config.yaml
num_hidden_layers: 9
hidden_size: 192
num_attention_heads: 3
num_key_value_heads: 3
head_dim: 64
intermediate_size: 384
vocab_size: 4096
hidden_act: "swiglu"
norm: "rmsnorm"
norm_place: "pre"
norm_eps: 1e-05
positions: "rope"
rope_theta: 10000.0
rope_fraction: 1.0
qk_norm: false
attn_scale: 0.125
bias: "none"
tie_word_embeddings: false
parallel_block: false
init: "normal"
init_std_qkv: 0.0409
init_std_o: 0.00963
init_std_up: 0.0409
init_std_down: 0.00681
optimizer: "adamw"
learning_rate: 0.0017
beta1: 0.9
beta2: 0.98
weight_decay: 0.064
lr_head: 0.00525
max_grad_norm: 1.0
warmup_steps: 203
schedule: "wsd"
decay_fraction: 0.819
decay_shape: "linear"
final_lr_fraction: 0.0
batch_tokens: [16384, 32768, 65536]
max_seq_len: 1024
doc_mask: true
train_tokens: 259500000
max_steps: 7141
dataset: "wikipedia_en"
MLP neurons of a small language model. Each row is named by its layer, matrix (gate and up: input weights) and neuron, and shows model dimensions 0-63. Each number is 50 + 12 x the weight over its row's rms, rounded and kept within 0 to 99. A neuron's up and down rows have the sign that makes its largest values positive.
After each neuron's rows, "fires after" lists the tokens most often just before its 100 highest values on Wikipedia text that the model never trained on. A number after a token or word is its count.

L5.gate28:55 50 43 74 60 38 57 31 53 56 52 48 40 47 42 65 34 51 34 44 80 43 73 59 35 62 45 49 56 41 52 35 46 48 56 50 40 30 50 68 33 53 49 43 49 51 50 44 52 52 53 42 35 55 69 45 62 41 32 51 57 57 54 45
L5.up28:48 31 38 61 61 42 39 54 53 56 36 68 29 50 42 71 50 43 34 31 50 53 72 67 45 60 60 50 42 63 35 54 56 57 60 48 48 43 43 52 44 54 45 45 52 59 67 58 49 59 44 58 32 59 57 51 32 45 45 41 44 16 60 40
fires after: "J" 21, "H" 15, "L" 12, "R" 6, "Kr" 5, "He" 4

L3.gate192:42 54 58 57 57 37 40 65 48 61 44 50 60 58 41 59 53 78 73 49 35 57 62 74 46 51 54 50 52 51 65 57 55 52 38 37 41 47 30 58 28 46 54 41 50 49 54 54 57 37 56 49 59 29 55 69 33 33 66 56 52 61 34 58
L3.up192:29 38 58 40 39 46 50 44 53 65 44 57 36 50 58 67 42 38 55 33 61 40 47 61 54 61 55 63 48 54 47 71 48 61 37 44 60 40 45 42 43 46 39 54 43 57 54 39 50 50 73 66 78 32 46 56 42 50 57 53 51 53 37 44
fires after: "==" 65, "of " 4, "c" 4

L5.gate44:52 57 44 41 34 52 54 43 43 48 74 51 68 51 40 56 49 54 52 47 62 40 36 35 57 52 20 44 53 66 63 59 44 41 59 55 53 30 64 60 92 45 27 45 44 64 30 44 60 43 59 55 53 57 62 42 63 49 53 42 53 55 51 71
L5.up44:62 47 52 48 38 55 66 50 40 57 44 25 61 73 45 44 48 33 51 58 39 40 43 53 45 48 19 44 50 49 52 59 40 52 57 47 62 30 47 40 42 52 40 30 58 27 53 28 41 40 46 54 33 46 60 33 52 58 40 42 36 33 46 81
fires after: "|" 70, ")" 11, ";" 4, "." 4

L3.gate211:49 55 53 78 52 67 55 59 34 43 34 58 31 55 54 58 44 58 47 65 77 54 50 33 43 48 29 45 55 55 65 45 69 55 46 39 42 55 57 64 41 51 48 47 48 37 58 51 57 51 52 57 57 55 62 50 42 32 55 37 41 18 62 66
L3.up211:29 53 56 41 45 47 65 49 51 32 77 66 41 57 48 62 51 52 46 47 38 55 52 50 38 51 29 27 57 48 53 57 33 39 24 49 52 36 51 42 40 51 52 30 73 30 50 57 30 58 41 60 55 49 43 55 46 54 68 44 41 54 52 56
fires after: "- " 25, "• " 13, "==" 8, "\n\n" 5, "Time " 4

L5.gate331:29 43 43 69 47 60 53 54 61 48 55 44 57 55 36 48 56 55 33 31 56 38 56 52 32 66 48 42 40 61 39 53 64 45 60 32 34 47 66 46 44 80 43 48 49 55 50 56 44 62 51 30 45 62 62 42 62 41 67 72 66 36 70 50
L5.up331:56 55 47 27 66 36 46 41 58 60 34 42 67 48 42 43 67 63 70 56 37 46 45 53 34 44 47 50 45 69 49 63 75 59 35 55 23 57 39 59 42 59 38 58 37 44 42 60 47 71 57 41 61 43 61 35 53 32 42 57 43 65 58 50
fires after: "U" 27, "E" 8, "O" 7, "M" 7, "m" 6

L3.gate22:53 59 48 49 43 24 59 54 51 33 58 57 39 55 49 50 34 46 62 63 34 57 31 50 67 59 49 55 59 32 40 39 46 37 74 29 48 67 56 54 42 39 60 39 58 47 48 47 48 44 44 46 41 50 49 35 41 52 42 45 40 49 32 56
L3.up22:68 47 34 41 37 59 64 75 35 74 57 48 62 48 35 62 44 59 44 57 46 71 62 33 56 48 58 47 59 48 66 39 40 49 39 28 36 46 58 44 49 38 40 56 65 45 53 40 53 68 57 55 50 28 57 37 52 75 46 39 60 45 42 36
fires after: "\n\n" 53, "the " 19, "The " 6

L5.gate42:44 54 28 61 32 43 63 50 79 58 48 47 53 58 36 85 50 49 38 58 46 45 47 60 59 54 34 46 62 63 57 56 39 58 51 59 50 63 59 63 51 45 53 52 24 62 48 53 30 40 60 51 60 53 47 62 48 56 41 66 35 65 42 54
L5.up42:47 69 40 53 66 63 54 67 42 33 19 60 52 66 66 56 64 56 47 80 39 44 70 48 39 51 58 36 50 52 44 47 50 61 52 36 46 55 45 38 48 27 76 61 45 68 34 59 59 36 57 67 61 78 52 63 28 55 43 56 48 46 54 34
fires after: "on " 42, "On " 18, ": " 6

L5.gate270:54 64 61 57 72 39 64 42 38 46 60 50 47 64 50 53 51 57 23 54 58 41 47 34 54 49 48 63 48 50 64 44 72 31 74 77 53 65 55 59 57 42 50 43 62 74 53 50 48 53 41 58 51 58 65 40 51 43 41 32 43 12 40 47
L5.up270:50 53 50 49 51 47 73 36 55 55 59 45 42 45 44 59 63 47 46 67 68 37 32 49 55 60 56 45 67 34 60 42 62 45 64 51 49 44 55 51 45 37 55 30 36 60 38 68 45 35 37 55 65 36 58 26 42 42 38 31 58 30 55 45
fires after: "| " 46, "- " 4, "8" 4, "-" 4

L3.gate226:48 53 45 35 51 28 46 64 50 49 50 54 34 55 44 42 78 34 52 32 55 61 47 33 51 66 27 33 38 50 39 65 64 30 67 59 46 51 50 49 37 36 45 57 48 53 72 45 67 37 32 62 53 43 55 52 31 76 66 37 43 29 67 34
L3.up226:54 36 63 47 54 69 41 36 42 43 55 66 55 60 38 52 53 51 52 39 45 48 87 58 51 58 40 31 47 46 41 80 53 42 54 60 47 61 26 85 60 42 71 30 73 67 51 54 54 44 59 64 36 55 67 53 54 44 44 56 52 46 61 47
fires after: "| " 19, "- " 11, "; " 11, "\n\n" 8, ". " 7, "\"" 6

L5.gate217:60 52 47 70 41 57 47 62 43 74 53 37 47 63 49 74 60 47 47 41 52 84 34 29 60 73 61 63 32 56 39 41 59 63 60 62 49 71 52 62 69 46 45 58 61 27 29 56 66 42 63 70 53 45 48 39 58 72 66 41 70 53 43 52
L5.up217:28 49 44 63 65 50 27 43 49 47 25 21 38 42 50 54 63 64 55 32 51 57 54 40 34 52 63 43 40 50 42 61 52 58 48 27 27 30 62 48 40 44 48 51 44 62 50 54 45 60 60 49 64 49 60 60 62 56 60 55 71 53 53 37
fires after: ", " 15, "in " 15, "–" 12, "In " 8, "born " 7, "and " 7

L3.gate272:46 38 70 57 45 37 41 57 10 36 63 37 47 43 36 53 46 55 37 54 60 79 55 48 46 66 55 44 44 41 46 49 53 26 41 38 58 49 60 55 37 55 53 24 61 66 48 59 31 53 39 34 66 54 53 52 52 66 44 51 43 36 63 52
L3.up272:29 55 41 70 59 44 40 51 45 46 34 69 53 36 46 56 52 44 47 56 58 63 69 36 34 61 33 57 43 41 54 66 54 50 63 70 22 66 42 40 59 56 34 54 46 50 59 47 64 40 40 52 46 29 26 64 77 34 85 56 43 57 44 40
fires after: "- " 37, "• " 9, "(" 8

L5.gate167:42 59 65 61 42 58 63 42 65 38 50 71 37 38 39 49 47 39 52 41 42 48 41 59 49 54 47 47 46 52 22 22 50 17 71 50 60 68 54 50 29 42 45 34 59 62 54 59 42 41 67 53 42 51 55 44 72 46 38 70 69 32 63 41
L5.up167:53 41 43 25 48 61 44 69 55 56 38 49 63 24 61 35 23 52 65 50 47 52 63 60 42 54 52 59 44 46 39 49 49 43 34 58 42 43 49 48 65 67 45 37 32 72 40 56 50 50 45 58 51 54 53 50 51 54 42 79 44 40 52 33
fires after: "T" 32, "I" 13, "Fr" 10, "A" 7, "O" 6, "U" 5

L3.gate71:63 48 36 56 53 52 70 31 30 55 39 41 35 44 41 42 52 35 37 45 64 57 49 55 39 61 34 54 56 47 56 73 73 20 77 35 77 43 42 46 49 75 62 37 35 54 67 54 66 56 37 45 55 45 49 47 38 51 39 37 64 53 47 59
L3.up71:56 43 08 43 62 56 50 41 58 45 26 41 49 36 49 34 48 27 53 56 48 38 84 56 57 49 41 56 49 51 61 65 50 48 55 66 55 38 54 63 29 63 34 46 43 65 53 72 61 55 31 52 45 64 47 44 51 45 39 49 51 48 59 48
fires after: "| " 24, "St" 9, "ch" 8, "Ac" 4, "(" 4, "D" 4

L5.gate267:46 38 50 52 38 28 31 65 57 48 39 35 38 69 36 59 49 66 53 50 44 69 52 81 63 65 44 25 43 36 46 66 47 38 66 50 26 56 28 57 36 56 61 55 45 58 43 35 69 51 63 64 70 65 63 49 60 36 35 40 39 29 60 26
L5.up267:77 78 39 46 61 46 57 40 66 60 49 56 59 24 65 43 42 51 56 44 42 59 58 56 46 48 38 51 64 45 30 74 27 52 53 40 49 36 49 46 38 56 44 64 74 54 49 62 30 47 60 43 56 48 57 43 46 62 54 62 54 24 31 37
fires after: "L" 30, "R" 14, "Br" 8, "Cal" 7, "Qu" 6, "tr" 5

L5.gate57:52 44 54 56 38 48 60 53 58 49 53 43 61 54 69 37 48 61 50 57 38 61 29 60 48 62 40 49 33 38 50 49 76 46 43 75 68 42 54 37 34 54 43 35 39 70 33 53 59 57 33 62 62 57 59 26 65 58 46 68 42 34 55 46
L5.up57:44 67 43 56 74 39 83 64 57 38 34 54 50 34 53 43 68 50 40 48 30 55 65 44 53 46 46 48 62 49 68 48 43 71 63 40 62 60 52 56 38 29 61 47 27 58 22 31 53 52 54 42 41 69 49 36 69 48 53 42 61 57 53 49
fires after: "E" 19, "K" 15, "I" 10, "O" 9

L5.gate92:30 55 29 55 52 52 46 59 48 41 44 50 63 53 46 69 54 44 38 53 62 72 53 42 28 56 43 44 43 61 39 48 44 44 66 81 29 60 59 50 44 47 64 40 60 46 54 49 76 36 50 45 27 59 54 56 35 66 50 59 65 43 50 57
L5.up92:39 41 42 59 51 48 65 51 48 70 60 38 39 40 46 43 59 75 65 48 55 23 54 28 44 48 48 58 30 44 62 56 39 62 55 65 63 46 45 39 46 34 49 40 23 59 76 25 52 45 46 39 49 17 54 66 32 43 74 47 42 52 50 43
fires after: "d" 14, "St" 14, "D" 10, "Sh" 6, "c" 5, "Film " 5

L5.gate153:57 36 50 77 41 84 37 39 61 59 55 52 48 64 43 52 57 78 55 39 56 44 59 67 48 57 32 41 35 28 46 67 49 53 54 36 39 48 46 44 46 63 52 46 72 58 48 41 46 48 38 50 38 61 41 44 83 49 46 55 58 48 44 52
L5.up153:35 63 41 48 63 18 55 62 55 60 35 31 43 61 62 41 65 32 50 63 39 62 46 41 56 52 56 67 53 64 34 73 54 38 49 45 56 25 60 64 55 52 45 55 43 66 53 63 54 33 70 59 69 50 58 23 54 60 68 59 48 50 54 34
fires after: "m" 27, "v" 23, "M" 16, "B" 9, "V" 8, "em" 4

L3.gate363:51 59 50 52 25 60 28 66 66 42 52 48 51 45 45 53 50 57 38 30 43 49 55 47 46 63 38 49 54 48 58 44 55 31 46 40 36 38 63 51 51 47 41 65 62 46 48 24 47 67 69 45 63 59 42 46 41 44 67 57 60 59 57 39
L3.up363:48 52 59 60 56 60 32 57 62 52 58 53 32 62 40 50 58 43 39 54 51 65 52 27 54 45 28 63 61 43 62 24 64 44 61 34 43 27 39 17 43 43 86 43 59 52 48 68 43 48 46 30 74 30 64 48 33 37 58 57 55 60 61 52
fires after: "as " 43, "/ " 10, "became " 7, "As " 4, "ac" 4

L3.gate47:52 47 49 60 63 45 54 41 56 47 32 50 62 51 48 46 63 43 46 68 56 73 61 56 37 56 36 42 47 47 53 35 45 68 60 47 30 36 38 53 59 49 47 64 51 40 56 54 48 57 41 36 66 43 38 52 57 51 62 73 94 61 24 46
L3.up47:48 30 36 73 70 37 53 66 59 58 55 63 61 45 48 64 46 48 64 51 71 55 58 41 49 54 53 37 49 67 82 44 62 64 61 50 40 46 50 58 69 33 60 56 51 64 52 55 61 45 54 45 72 49 58 65 62 40 60 66 70 51 40 63
fires after: "in " 29, "c" 9, "In " 5, "h" 5, "H" 4, "sp" 4

L3.gate204:59 67 40 40 37 50 18 42 37 52 51 54 51 38 66 59 42 38 39 58 54 40 51 67 48 58 55 57 70 51 43 54 43 49 45 52 39 49 46 57 42 49 41 47 67 66 54 79 25 52 50 72 61 47 48 49 72 60 36 40 44 40 31 48
L3.up204:49 52 29 33 64 40 48 53 53 31 71 64 64 36 53 48 47 50 32 39 34 52 49 69 65 56 60 50 57 46 38 44 36 53 72 60 47 53 45 54 46 33 41 55 82 57 55 47 39 35 35 79 20 17 50 38 46 29 41 52 53 42 46 57
fires after: "." 22, "there " 15, "There " 14, "women" 5

L3.gate202:46 66 61 55 44 42 48 57 46 62 49 65 45 40 46 54 42 45 60 61 44 43 40 55 79 56 49 45 56 51 31 43 65 53 34 54 53 38 64 58 41 37 36 32 46 44 44 60 49 51 46 54 52 52 80 36 62 58 73 38 51 58 38 49
L3.up202:60 43 69 65 54 46 52 59 57 53 66 36 42 49 58 50 56 62 49 52 49 47 37 52 76 53 60 23 48 67 41 43 36 61 42 40 66 45 54 49 53 37 46 70 40 59 61 58 57 54 59 59 60 45 67 42 45 62 60 47 49 45 32 63
fires after: "\n\n" 79, "." 6